config = dict(
    positions='learned',
    init_std_o=0.0,
    optimizer='adamw',
    warmup_steps=262,
    batch_tokens=16384,
    train_tokens=150000000,
)
MLP neurons of a small language model. Each row is named by its layer, matrix (up: input weights) and neuron, and shows model dimensions 0-255. Each number is 128 + 24 x the weight over its row's rms, rounded and kept within 0 to 255. Numbers have three digits each.
After each neuron's rows, "fires on" lists the tokens most often at its 100 highest values on Wikipedia text that the model never trained on.

L5.up488:131115142112080152138129111118127098139142167124122105104114159116124149143130136166146133057142154103166137130179150130131126183134119156140148115137166190110142130158116120130141128172122129065096123097141131109177112132124139115126171147104097126122142104122127110135145132139130132141137145082115128132084146131128147123136161140115120171172102108128119132122148128157181088156146101117119169105139113071132117102140144139097130107111123135148134137151061117111137108093112138142178105160163129108113060071131133150151146139109159117127122117141143152131106087108111134147128119120139157145142127114145123131136128146114140107099136118149179153124146152119216147090130123160147100118127122148122114129121135154114136111159118129115114166152190070143126100081116101
fires on: "th", "ear", "m", "nd", "ight"

L4.up9:106143130120116116098125121130113114109116179110121140155145100081150120108158067155139132085104154150146124135103149134156124118145182126142111145140122107133115160107129162146125122106095128165118151186072137076100106101178147081127140114110144120111177142119144135098162167099165137126157153145146121150117158145150125127103118074122160114165092130148112127161108134138133139161055126158076146110127137127099123143105128141119125113135158144143164155134158114104101124125135114118137124140126139139134127126155107143127141139142134125111082124129135101144111144179100126175167128071154158166164111142103072120099091113112113115134142107163179123057148121110143162120152104153131115148094108122125138130126147111138134129154153133121137139102146113133096132076172124
fires on: "ob", "p", " ab", "h", "ab", " Ab"

L4.up982:153125117167112154142110138091128141133136112109134143143135130138135109101121134156135113127090131161127154152124105160135124105118121102095139112121154149106110154133120155111076150130131144144129115116107133113103149163105104091168125172136100135120103133149147116079119119145145128155078122088125128122117161160152114101127095126100126153139150094119068146121183130129142164106135160159138111124109156110124150100079123158136131103118097153126156111112106145127119068130123128078122143120142121121091085116145133095168103152129107152105135159099154116169166126125123138136140146063154092129116160133148148124116163091153115081117130155108137147161168078053094186133112095170097143122116099156117130133147140140096096124122124129075146152157180118126094149126160149
fires on: "en", "ist", "so", "ang", "ze", "ly"

L3.up565:158107116161168100095135117101139137131108146101106158135103126126148081105116098131130177153155141148133146158106123130120105088121150120123165149119156101160147162168131147136191089129102119111092188065108123135090149136128175121129092112083144114128161138104110111100114140103167125152111105133147121098114159124127145111124129132097116131124144123088106114080130126129127141147120160101138106124133128135089152134126113123104182139150114081174100145125120151102081102142140148130133114136129103156094111092153119150114148145126132111165118165137160127124120153174172138118141115108107173124113141083109119142156115159103129113086102122089174192150129110123096163089166095173103151163129139142107141125146112107160142131124137119100131153107124138118101096104146158
fires on: "rom", "ro", " ob", "hen", " to", "ow"

L3.up345:087111123145119167131114145118164100133124114158145094126168131121135115168128119173104124106120128179166163111133099120151133116118118137075170178153210139117134139142135093143096152123122107110132141117141110097142106139064135155132130091161151100121110150108130115045110131136132121115083170113140075141132143153147121136116105120128115159112067129157116121080138127064140142111073120164133137121166130136131133113150153132137116130122103113108092099137104145141145143105146143139122117152128088102196095127152149129136120139155121132113133127139142142152125119175149142163149092127142115117109148141113142130108113133112139147081170087132121095132128096107175147122114097126111136102124094141121114127138119165103127157162113135122149128124208143102138138129126149
fires on: "ing", " stat", "ation", "inning", " General", "ction"

L4.up765:101165124162137066123134118079204094136115127123130165137140128147081123164151131175079110091116117156142176147113115084134137115160124082153142156110156109139115147120130104123096093127161168133127155152138169098151118140151105085177124128136122136141139140120119131130150129121110122141139132137114129121096119107126147112055107127116162133156082103111140111129130138117102117137109114087112162121096129086080126132145168148090112130145105145162103172145104155110107142109122136133109172126174129106155107146136161128146131164148104126175136118118125115159088084126125101127168136134132144119076124118095127118119143129111089166143074128157146161108143103099139148109143099151081119120139098129118134126113124134099139153159089088092135115142119113129106129109160157
fires on: "al", "ary", "ar", "ible", "able"

L4.up288:157160111147138157122113143091164114134082100133118145122153143136136140132125157118084117144131109103123168133088099156145140128105127100106121122107114107127135117152138111123104094124088144139134147119168124120116158113130153129125089165105202135155092113115105122107138087164162124141148173155149149109159145134106142143161104139129140110132108139101121106131118159085074161106114143085083130045105154100113124139124146115166158093130126150197117134121108136138146149143171121101111154131140146147149117113140132119146115153125135153186167103111113100106119144125137120142140158131129165149094172139133065151121163160150110128134123092127152093122136146172074154141147119122091139083129112139165159112123152129159114117125089124141131125109110089084134140102095122
fires on: " ", "is", "\"", "'", "es", ":"

L5.up561:096111132137131138116154138150126141135104115125100142124117141096152141128188070156136115116186145139122108134104134079161129133122166122121108127173151088158117137128162137108124155129131105152094169128081153088119143118144156082109090122082140089160105144035149116131141162123134139151164128155155136103117108131153137134139152105099148139153137104120076119146138123130108130099084197171100139127090131110174111140105120122155143120118082133163170122096138152126102167117113132115113125106162108103141154159134098149174119118118142109132145109118147172150128116121134136122130128082117162099131143108083096107128105153112103106121112146129116133112110124172124117153144116137113150099123082121131148126115162112096112140119150184159116105156114113136104153106169128
fires on: " ab", " to", "O", " O", " o", "p"

L3.up883:113157108134124122153108104076146126110092129125134131128128112113111123142128170172092088110128120141143150120107154102177127129148124158146112132126115083132105151129181112142131121170119122093161121167154152113102123136167121087163149142141134124105167099140120109085133106166129121149120136162122173146121136108112096123150119126121119070094070089122155106139156161139100152130102139085097127099109135128130124122137141104080131153126137137154131124188174148113113144127138120141083155138175159122108127148132132127145116110147131178125094136155115132087106116130163132173150147114154123097126122156098085154117129108141189136103122102091117110141118137067133120177134110095146140096130079105118144118102153157161149116125153136102179170111130127086126146117165155
fires on: "ing", "ional", "ate", "il", "ie", "al"

L5.up922:088150134102138133100111113132144107114121114127120141145148146138122148109156158132118122139123092172115182130101135111105125110166151113138147121137167127150123162132145100140134150117088142153122100139158109137186136130134162102108134083067102122113141141114120136103124112120129092147105105128148124125074154136207162114099135126141111161125163085124133147113168135119120076132103130123108152122123119179106139122150121189124100099134079097157113121113146090121105095139110125126171126126116121099148146151159152125103130131155088099135106146157171156127105088149139150135182175144127113140132173078102135117130136144104141122122120124110157116168182157137123142109151109168131108126158130126116143142133098131084189116140129147138121120121084117098114101062102097
fires on: "et", "on", "ot", "ed", "our"

L4.up916:098126132146141143152145106111119073100139140143140126166149118105100102106132115138126115107113145106144119138131117148144105073113194110158086170126155155169096142120082170127123101083088129152108117144127114119103171154123164133121145129085124144133165119144121154118126151137143154112139098140124133119113154126136169119153074110152118137145095104159096133119117147140097142105104121124116131097113115132127145163101147127107141120110154145090110100129152134134112151105117127126150144138136092156120071159143145181131145072107141086103087139105142092113107128172148161165148121076139145138151157136118128157139156135117185131082138115132171157109160098126106136100152096169121143147130136104114123160134093159130134088161138173140168133157139133108109075166161148
fires on: " Ab", "ersonal", " cap", "ob", "ich", "ip"

L5.up168:094134121151167106112076139078152168151135152086138119081121123101143117132094123128112139104119106149162148086119109179121124131090130095195123165103131119115134149162132127164150127110150170073123150095147089108140114131130111126086136137146145107136163128101139109100111128104154177116128156112163126146139112143121093141128117120109144151140083095097120092122138157143108084162130125109120113110144133149133107109146111133102131132129103139117103146105121110137135159140160143208142133140116150130185121121124088123152126197114138114176115106152120179138104115102129104169116100139160123113142151148114094125103123146113139143108100148137169128140107136106154124079133115117159131086151144136208138119101128124118182146121126108108125143131137076146141126119124111
fires on: " |", "2", " time", " million"

L5.up145:146137163120149140143111103129104095111128137141101132120107087114133109151126103126136148082106157099114081067156144083118124120165152149120183147129122118126055140147119112124145100135136145122165141132168160069148141123132105138105162128128114150148123112134102134189149100127154135136122129138131164130120126075156113130107120071116132106115126149114129139142134118119102113123113113112117136104091116108178126126140125141185127098072107127152147141135153092134136152078125153153104110137178136112135127142120127124129155161132128114138074122102134111128151172097133104163136152086079120159194113095136134096149189151156139146108150143130160172146155146094115158078108141121137125142117156119107159129162162123176103084142118111114111139140147142145108109128133130
fires on: "st", "per", ".", "r", ":", ".,"

L3.up428:096155081127106130117140124107147107132150143119125140123128078141111092114106090169136124093085110179134131169157144119135095125112146141106107173141147126148121122110149091158089145104109131101150132162156151141158127121143135096177130126135127099122171124129123108111134132128143116102105144133152108167114146120127091116156097125147182094141103118160138131114130129147153115167104146161078167097139161119105130154182112126144165136114129126121136133160142134174171139160138150105119134109148110092119103122137134139125175128116123175120112144115116098129100147137138150127153136106139150123072174138120104106130153074097139169061097134119134099109092105122100125096190094132151150188127122144141090151122091168146139151132118111099140148119172104083117154138129146
fires on: "ing", "ative", "ove", "ong", "ible", "ail"

L5.up448:114129113106130088153133092126140126142082132089105121124137148100109124129145138153148114132149158095167096148148129124158118165159115119143138152121149170144094130132161116081151113121142132160109173145132120116075109128158141137142110161120114090143154116135168125159105118110162150159110132133152102134122164117123153103141098147104135097145127152103081093120127142144137126167143121108139138113136093083152136133095099142139124169150167169163129137127130159098116088119117124118142124158123150146134127110121094141108161142119109168166101109137147044122099075158196131133116123081166094118153120122136106171104112189117148140141103129137126103136159149173153136127169095151130104112091114132174164128132131134076155163136106135139124125123126090129132083109158139
fires on: "–", " ab", "/", ".", " rem", " up"

L4.up626:129124131127125088139112153109122139111130098131091133191102154121122124160095131102125166143117069124137177129116110109134135129106176126121168125141166152153092164138106144138137117098122163131080147116153140114100104126116161161121142123168115138172161115129117148134134095107148124125142142168121095094117152143155125092139071142142093139126146114145124083131125116137138131131145098081097173108099088090114159190149188133112153103140126130130117158137120093123098144081123111102123147123129120132126094102126112133102142098148098133124124142133135126135115126129130118106156101130076133131125147149150117143128129163098105147133098155098126145138149093084136116024120130138127153116145135097101132160163150158171155087134114114090142149143140167113127086110092135
fires on: "or", "at", " Al", " al", "l", "h"

L5.up26:154123124157155150100101107091099108117139157150104129131094137116124169120132142128125100150093104143137122141106121101114131107099139111073134092025161124119144139154140106127107132125101135136136116117122150157136155124115119147115088124100144139184134166073106119143186101130114128140129131097139133164140107129176153096131150111133161113103145100110094127142134143125148122133086122156127108106122121070097140109164109114155156130124161183161177139188098126123127103117103133103142099118111085118098137110101124157143125112113122109153152123132163110101140155132096186163149127136116117168109152101128160102147094119159100110128102163121153137121093118127109148136127143161110142165147107102138142179146124145119084099128088140118151107153136073117128163131129140
fires on: " V", " C", " Is", " Par", " H"

L4.up480:164121146123130107160087138133110098130169145119139143112151118124134146150149091136125097140146110169116166114137157065101137130166138146101127104129141136123154162152101165130158099123106122060134140120123143116141138094113167189123132186131125134137118171172113117071180121125141109138102150105126117140122156087143126091134105107151155151148155144110117118152181142134134146108122092102107190119096139108111161131140177141130124118133078129131177148133123072132142090081112125085123163158140101123107125142124106088117131133146131115126158160115168166101135173089112129121125169105145136176140082089128138122135140168125130124136114141125111153088107115121091129132097128132086133134158137131108075134146139109127159091125131124103163147113138130131113153122138125
fires on: "h", "m", "ch", "ard", "am"

L3.up929:121151138109144135082144085083149127133122154097100097155151119107083104130133151114120162099149153114172113150150104079129097144118166128147122151104162143151105090141122127118167139082119164101106149115113120102118101133129133162083127138166142105089131141071101132145123167092155161127127141124147103112106124112100145112162165127130113168091126158123116079140134144145150096178118141107140127121144136078096141122133142161156150122127172144165143132093117125136121130136108102121150129176136119120167091124128080125118111183127126127135085118127153073163094115140135130125137149135150134149135148130136086130134145156086163142104100145140121120106086108138164121075140143106105119126142121103145083158109140158094163143170143140102105105100151151108158143167104144
fires on: "-", " m", "ro", "0", " •", "5"

L3.up108:156117183164186124118119124098134102128121105071142109139075134105100123111134122184092130121150117163135113161164086092112100116094151127114123105111162161137133115134099150094105173134140103142136138089126128112127135116153106100180129144122130113110119128126125098161108141108163141141163169170179114089134138164130115133134124111144137080125126080150101123118138156146134116125124102137108141124115107131136115114178121147101207129135136174124116107128145128129083118120154141151144161158115158147163150098185116121157143148156102136182121119140136179141108135144176136109122108130110124103125135135134143126139111107083145131134109142154158108126115161086154112139146105128150087146124106138145183149115152105099151108109159139076131164134114134116154087118158125
fires on: "ly", " not", " be", " t", "ight", "ames"

L4.up216:111152133123125141143132125089149129117117156111129151139113143102128078156124093107109141113161119128178121110089118116145138116153148110138136178119118077134136160138165146161111098131125166128116137136122126123131176130102122106129138134124091114138125129129093118122119153133148133139104130152124083112119123142143132111106137077132111118083114098119098138161142130154104134163115175152088135122131195154127157127138118151108129155101157135098130131140115143169081175158163124156174103107109126111079106126126100134131161167107148125124085098135136164136106109126110170104154203139087130113128174103119104097126132144134150093068104137113143186123101086129110149113122107132182117196155146108111115142129111124131108138152138135096114108140124159086092121127171176
fires on: "ro", "are", "ur", "ou", "he"

L3.up645:095153079144113120115123143104117087122121102098132098139133145102124147162116118167115123083195126141131121132140133122162140148129128126116139153148136102118149123169159135144097127063129081096120143114115113085124119124145145112167178109160128116121165108151097105118120137133149138108115133150140147120107145147150118127134105153163158105100084119137127131136096142119146125126080157104073126125107166120097103112147108142118147133118123159139105120104140136136100145144159113120131135167148044114146095160088152152140129096149098189133103082115138088142093149145137178143112096146164129103116138163082129188107140119133151169087131108124128148103107137112136129141136122118125131120128119115107116136156152141149103135136119159135160160121188146147096110129207132
fires on: "ation", "ional", "ing", " public", "ative", "ublic"

L3.up175:160145137096157119084141125095114129151136118117120134129095107134115146130116103141141127140155152140175145146098139137106097146132120109135132131121175137086143148159127115124171151145146150098076138093087089134093136134112117104111084155154130106157131153057135134114088112127105202136138138067170119142134114109103112156111113110124123150081138100132134062140161159168134132158165140203115137138146155102121115112126102116143122131125134167110139140091117127116147124147137174112125161123116137139172094101144073147091121162122135111127149120120158140157117101101138135133096112130137138128093128143119112146142127117089180117102085181152142118139113124127122097112128138128113112167118136131202116131127129131129168145139141129127090106098122061101118129128127142
fires on: " |", "0", "5", "2"

L3.up193:147106147156122169126098077126139109123118154103110097137113148107143112143132092142131125114149138135107085099128131067111130135137131123122121131154106159100125115156092128110119156112144139120136131071103135134139176144064120102133123147134115102130120110112137112127172092168198134123106147089124158175156140107192112129163170133098118086143103066161174133124109144127149132100125158123142142136113127140122146102055133120114140115108140153114176080165139119107088134127136106162087108150159128136102121105109129115106135122140081096146097162147128133109136137129104133135157110114122156142137123092106184143147147141153122122099134115114125097139126105094144155119097155135128097136111082131140184115138146128167115145136142151161159154095138119163146087122155104
fires on: "ed", "ly", "ld", " not"

L3.up668:144127132207110157097120171084125150106165118144125115117149141085156109135143103103139076120095156130124123135096157148102113117119189141126158151089144125117094122154123163095112108103139124170109127138098089155129138133091151129128136126129116144137119134068094129131141152175151152141116155145129159160121148135183135112126138135122113148126156126110101116131090122092173115095099141166173103115120139148086181141088122116132113133125132113119149135125097194151134133147131114065118090104136108116128126085126116165130128130120156102109113134107160122144147127111134150141144092087113089124118143099122185094164133103145122102131124136135188139094157120151123151113139136168090151163123089105142151160155127164148133137163097154126121111163113111130136113121147143
fires on: " Pol", " Par", " Is", " Comm", " Med", " Ab"

L5.up499:148094138144183146109147129116086116148125147135086087109140088141152111123084110113079120128128166156139141148114129107124115094112134131118159120106145131104104150121138177108131143131112158120136133117053120135139097102114123109120117141149151105121143154080123124098136085104160151113156129107126147131098106146103119109140139112138087126104137143135139139118124140115146111107120138119083106133143153118146146147119180121148095071114103097147109118113110171121137136096219109105112127183131103096122119094117101132109134158129129126160174135125136152198143097097125159136121142150123133154097165103120163147146157132119108101135116164115107122104087122152110134118168142176084146151115137114162138114122117098161066147189124152126109109127170124129122119125099158
fires on: " ", "2", "1", " October"

L3.up243:145128111131146124108098132095148124142110153142063112168152186149082122085161139119124109126157112130119149102153081135135126118139122115114101132103167142151130127122129136160138144152095101141127160115088126149158144100116129149120097139079165133189157119115115141108147085156126126121104139086125129142126145149159160130143142113158176158134120139138127091176162152087136127087121131149097128109128162106143124107093103114132174088102134089147154086145115137130132134092134134106157113117168177133134118116115138106144108135149117142177149109150128093142116127149152139120085113114132136164130164140089089124084144149085129147127097084147155102128152123136144108105112158139121147116133082135129127117118119121100140171148096171114141114113162050072113147129111153
fires on: "\"", "'"

L4.up414:186175123175122134101108133083164099115132136094147115153143079095149118102100139143092193099153159156135110135108145124118095133134154118118125130154121110113080136137129103126121110119097124158104138128114116109107147133086141163097143141141106148135124105147101098069098098138142144182136119158140112101120100141171129107176093113108101113093131115127114136150171132143089159120081159168104123158113131125129117136134160139130130107119119151135120128140144139162105119176151142134138124117129150136179101144134134087121123128071131141106126142136142163140110059121128113168160114102118139135120158120088125140093118101106136073127133130108116115124142144166156134136108161086096176129123147113136136170149124170163125151106138082108111150126122133139119099165136186
fires on: "or", "ra", "te", "ran", "e"

L3.up687:125137136141127175167131110155155118111124125096138098129100163136144066141109107120117123094160114148150116098123109112139120117123111079131118169113127153090130171152122117121132123100126153072125109095175150103120091113095107136188146159151121111095152146121109115133121156141155148116128111144142105125111136141121105111147128128066097122133134048146130124100084135156113136148115150166138131150133114102094141132139167160079117148153116175128123137153113149161107140126139129158166176120145102147107141141157125097147134112107140167134105119132130097076134096123122185158131096137115131117142112114123154137162141124139148124115093145128151129107137118106155116146147134108069106094116129112159127121120119185142104129143115137034152105119122154146117160182156136
fires on: " And", "ld", " My", " gen", "vent"

L4.up915:153124124116128156153111125087152126123145133127140138124111099151089135180146148126147108125110109098133131148109156143107122146084164116114140164124147108126119131151185151162087134149115131119072133089176123160160123165133126179125117138128111122120139101134100124102153164155143116159111129111138157136092163163188145125141098122088078128102142129117132095129136129108158065139154151129102151114094147133101160164140139149106090103106109099134091086159097154149108100108151129106182128151121110107133111076148123137089120170152098133137129148120126151158118142100126128123138157166153107115134160103115133139163193150074126158133122144115151125132159148109153120101125102121132127162156139114111123154162081142136118135120136133139151140058112101074130119141127112
fires on: "n", "r", "in", "ed", "et"

L3.up487:117161130101161114143119088035154127127134135103124152108126124135101116123124129166113171077158119136113186143110154123186117121143123136150116135121154119131127137122117132111141148137112121147147149080135129099112156139131143105135114136061122131132126115123102142114094153185138139139161118136136111156116103122129137116168138090103141135110142133116127143178118124098096158118099164103134110115112127134142111165133139146121149107120117114131126158125112142148137173112155147165140130106142187095103072120103117148138124145137138141113143133125139130107111110124129093135103215121101129094172176113127066148089163168133138178121140137119173126140098100126107097139127123198147137088127145128090159165101141158125142152121131134129100133146094145099099125083132142
fires on: "ur", "our", "ou", "are"

L4.up876:148124124155115165146109131118110154123185173115077129102091164126128157171085120153142124131131130105103107105142174119119116091142160134106164135171129102125120125085149125105150140142109162079120162110138092133181117107110113131142128124138123128148092073131086085122177153141126123133107132169098138123126125079130115117146169086133111121126143164137106163123143141065141072145089108166155116108121141064147111126089142136149149133139133093128150126133110097118124143107116132156141102122156134099114131102128116122105162122179143121142118155111159093136142113105102101164171135099096123158123092102099115125155112120140139120157160123116149128088135129154125146108135148160150145159092143107112156144117113104165095114128144129148092097146104099182093135136142113
fires on: "l", "m", ".", "c", "r", "h"

L3.up150:151153162135136103170128140100159084073125126143133137140137066105131127159137120123092117147098119092165115154125089098126122129148135105091115132092126117145100133122127104136108115157157161103173142106138131127161160127150132104158096117142149119138108081091114126151178113117155107131127139156136152159116114146124135126058080084079144091111123129097165141143115110150135116090097127093127132127121114086108111142146167154155120140117140117125188126129132104173124137136149151117145122130093153157126139133109077109134140140148142106149122143122149110114116125096129113109161123144118104144159145089112128104171134134146162186160113134120152126143155074130117160107122108147147103131159146133134149134172115078174126100186115109093128109127082125074106120130107166
fires on: ":", "r", " the", "iet", "),", "h"

L3.up331:107133137148143120124105141125130153149123094077148107123175154062102105120115144139140128063147116158129122144088109162128146135137123125058142171190112091113151130177135098131134133144170113131097107144131149131107145124132153103143134141132138104144125140148109089125123101126112103145125147148134128128119138176163118111134108155133099127130113091142120088140142115112136107167090151111103122101101141100105110114107133117076134167137116146138129137135136132159062134103104105130156158147168127142115078145124133161120125113156130151127091134143138118134105126113173184140154146113132140102079141127091113124086167120128200138077139122155135108115141141099091122144130139107092138152148141148124151141109144160128156104128154108077136166133126133160177114104096081
fires on: "ational", "iness", "ative", "ional"

L4.up6:142108095112141132166125086183150064136153134117112110142147088104132140080129131145168097102144093143134112146167110169087123100141146150155100153109154173144115146138148107108098125099136121120163122120117181146125111064129147129090138154108099105111118119130120139117154119116151132157126157113116106152122143084199116119117114101135122092129097086146135175105151116141162132135088138126161154122117119102082157108172117157117154129088110148095166076165136083157130127107104150171155104119136111130154122094135127120097169134106135129189086134132128089130111150138147173154161128087115109138120111119138142121128166161160155118117120134099148126073126136139115143150143142137132123154104123133127169114116080125136117126114138121110114145134081122131130133149140131
fires on: " =\n\n", " int", "nt", "otes", "und", " ext"

L4.up812:127155132152184126119130088105103126143089145113083132120115076111131111102111148153135146119151135128143121150119119103131127154079107090150123117124141160135141136117115130083152133122139147107096132086117097132139095090148088114134039158124132104137093146076136134159153138103130190105146146100145074135120113108100103130100121111119146154161134115098117132154135171101166142090150120148136140133114108096131139105118151152158136137109118166166149143121111105109140116132160154109148134141116149154140148105077107125124109151101117140143158078110128104118108099109148126116093088131181162165155099123142083108125143139132148145156144109122124141115107143151198109103152129133147126132117133130171122128119155090110202141129097147127109141079142095160157135109133131
fires on: "–", "/", "F", "B", "-"

L4.up146:111123154167153149137145091154123142105095172084099103182123125118128109098118129160161118107162120130134069114125149118105103164118155120146110103139115136123140129111139145121140144141148124135118159128082137150144126104129108089138147148074113116120095128121137086138153135129178111111135171133154107139118160114149134120113109069095107089148115072131082144152143131100129110148158143184109156149109123126110131099121124177127127141113135170131140118121121140117131113157120135134144114120142120126137129114153145095114158124161132079168118119121141142171105089110131171165163148107102135126130096130125151093091106160120113088118134101121157111122163165170167187134118147117145120133119057102141185124140144137142114136120186148099115125150115111136152084067147122
fires on: " t", "nt", "ly", " int", "ed", "ab"

L4.up853:161106143151099178094093114137104148138141145137091125100116121085128131139132071131160112117158159131136089134118164127153134152130113102127119116109128099084110144127133128139157137143113156123144083113097114139137105160086136119154095153093136125154149150088135109108150169162134168152157149145148107142126094100121133138123143137125162155109146139117133147125145128107119108095117147175150102111132156103136122103094100152150166106121119113120116098156057148134148153149147133130141102125177151137101134138162111152091127096101172114092147112142120175176139095094116159121126117078114113144119174100098181118167139143133115096114191114162134128121116104142136110134142088144157181124140143139147139119115146172151135153143113124141083124148125065148117091124088134
fires on: " Y", "0", " D", "D", " Sh"

L4.up576:165117146107177141111067134088122119138141103093119104129128133117124150147097171160089131129117124074109150147152130143128114115157106121112124140111149170137097142145150145110112113123137138096108196143166120120102157104111112107106117110111137101152111100119098116126124098163122141140091148124113147151116106141152112137123118137119097101104077128133116093166130164134127147112110108113130140108111119091166131153116124120170170128098133137163116161139142219167124152139165103121125156131106137152131136089117127128155133172114118148145169145113113089097140115099104122138106169121123178136164129118085087187115115149153126109105143105142146117129160112107134136107132199157123184097110135130123149119130148176133123105087089134171123145143147113106094122094102124
fires on: "\"", ",", "'", ".", "g", ";"

L5.up364:147133113115173116098133095119145128113103162146065147130100113115138164115140106119106104099118106147172183130123115113108098133124148113123117145098115139112115143136098131057105135113051188157139149153069096135136134106144134114092076113135185121113143135112134144108105149125129167135200143162144145142110121056112111106134131125144165124135133089126122155140156128120143131178132107153104162117153150134086134163108124125190103097132111194182124143140147163136094110116131124115125139157145140113118105114125080105115087153156127140125124128130138116147097146101149114136132162139110145147101145119134097133115114154140112097132120112086100081123099093125134154099156135130123109175126121127176151145115157118143133118127129134122141112097141124116127116102125138
fires on: " ", "-", "p", " R"

L5.up480:138174147158114138127133122112136130067127122089136141111143090093148138175119125136070171141109104121135127121117108117144118129132131099081139115138141100103107138112134077124141066141120175146191139151133121103146150140142122145106091166139138118137101165130116124153117140130125136160126106151140129127120068151093121131078105109090122117154111140118118114116143128137081123127117142131114097111134131118145134150163169121109152109138078126145158121154126149149093105118159148108132164135125173167128154133104147137152110166110161155114148148067129173087132081109141133136202185115117169122086114104125081153105130097135122111100138163118133151142141109159124177153122105108089183130129148121118086150132148138126147114122140105099115118135117131090105131157119141
fires on: "o", "ra", "on", "c", "ar", "ric"

L4.up308:085141129136095106127132136144126115100096140109142111121147142131110132125150098138092124126126128118138117109090099157155118140095149151110146129116131101116115115094150121136119075133122128153133140157110163118178109109107112130107106102070097143155177159130100127163184123094142143151088117100150126148098133143106141123107112126090117130135078148163119140153117129126139123107102121121139128100143142145106135118114137125129121181140154137114159153193144149106093167122148134114136102146150127185068134138174106159101151135136136142108120113110084078124117077172137140171137107071159157189141115171133105100142110115106140169121181113122166133118136119102177169111165126173176111168118092100132121137117132142108139135142124101117148142100151110123122128144110095
fires on: "im", "h", "por", "eng", "ob"

L5.up342:107120137100097158116141096090159102115172124086130104137094118123075122138165093131138129097168156135130131115115156168184122147151155126168116146166153169083102119133134101136138153147132150120074121156126138116177162131108097132141114122094118126109087132108106089128147149152164120111108162155147125136131144149136117112145141097138074152128100095169146107116144129132136140108063163163145145126144098122148145140126109141124122114119142148111131165133125113137149155099172140110151141150157143117148100140107104143166124125123148195107148098139137118125110093124120132094131100138139175126144123144086118169123125150141119099129095160120128122117178124171180104122147130100120149128100130095119131125123131152098133141158120149150098167139171109122103073077190118
fires on: "ut", "th", " all", "it"

L4.up166:121108131115141146149119100123114122118140122157133119149129135140120075171096161136146114100145113141158109119138143168110120117124165113097180135122141121061100164154205132121093158113142151097104135096161125114069124122061115121158126146120186107157089121103121119122122117137119153126091116149140107156114137146161145101139123112144085132158136091078112113146124137112143149151136099120125135143133115133172139169101132146142097118123089115132167128141090109139148102139140134171144136107165122116155136106140118102132143165142119108152082189142115135096127110102118190119135107186104151100119187071140153108143103130117118157131096099056143110127128105124106089151126131116104139116125134126131126145131141134171121128124098163092117104116115133132133159116118131
fires on: " And", " No", "ld", " Ant", " Gen"

L4.up475:130152141145090095147131138140124111166136136130128127105148091073086142124123077156081138113197083128120114101143107087128125141124126092087118115119117122162104180138099118123164101124116110126140177120160106130142112123109118119123129136136126140164152112126122149153109146115098137126181118106141136127148102126103153137112125151115153088065141113127169135109121116118105101072097116145149168131151148109145137119161169149095122104159086113141104163103090135134116130124197170120120165178127161141153132134114130121157102120143094150158150119146142119090096107106115107183143149120123100103094172120108072135151155162132121141151136097147126079119134113128126121113159115141130158071141142136132129105131131122113140141121108098102097127077150131123099124105165151
fires on: "al", "he", "ar", "ical", "om"

L3.up148:131164106164099103158127132095147100144157119108145157161161122080101151160148153137083165127156118154133164118096077137147119144069134130086160130121132102135113172101119115129123140104124131157098127159169099109100113142117145113135159156159103149117093133143121130109099137135164103145115142157152124126116153103116108107139077139115165083138128094110142136119164139130098173099120157110153159117069093101129124155166186139120175140146078126126124132150123161182131134124167117102123163123150149128118115141124140092112136103136124190128124128103128119090098107089149099129162159114137156108139171127105083146148122086093113153127125145113119146119137115147096134102129109110118168118135118128127148139146147183148122130123127106092102127100155134124117103122166179
fires on: "ar", "or"

L5.up915:124138133142098159139083107137134113133158114083133094111101154142102133108136155145180121116129119121136119124134178118112142151114118105154120151148139172126136110123124117124090138145121105119142111119140125101104136131096097128162157137095115127116070142155111115141097098105143114131130132069133130106126143099182129133109140119134113138131120093155116151128147133181170130105142124134128147126126111089134162111135128141099127131140094177126108133118082173133082092080141165118144186176131112148161087109118114140136095129124152164161123105080121081128146107086103110123109126108140117125113112153136149135117139131113120077107110157137128127138179129125169167097143141150086109093115071124121126143144141158097135130150173131124152178159218079148147142150144120
fires on: "en", " an", "nd"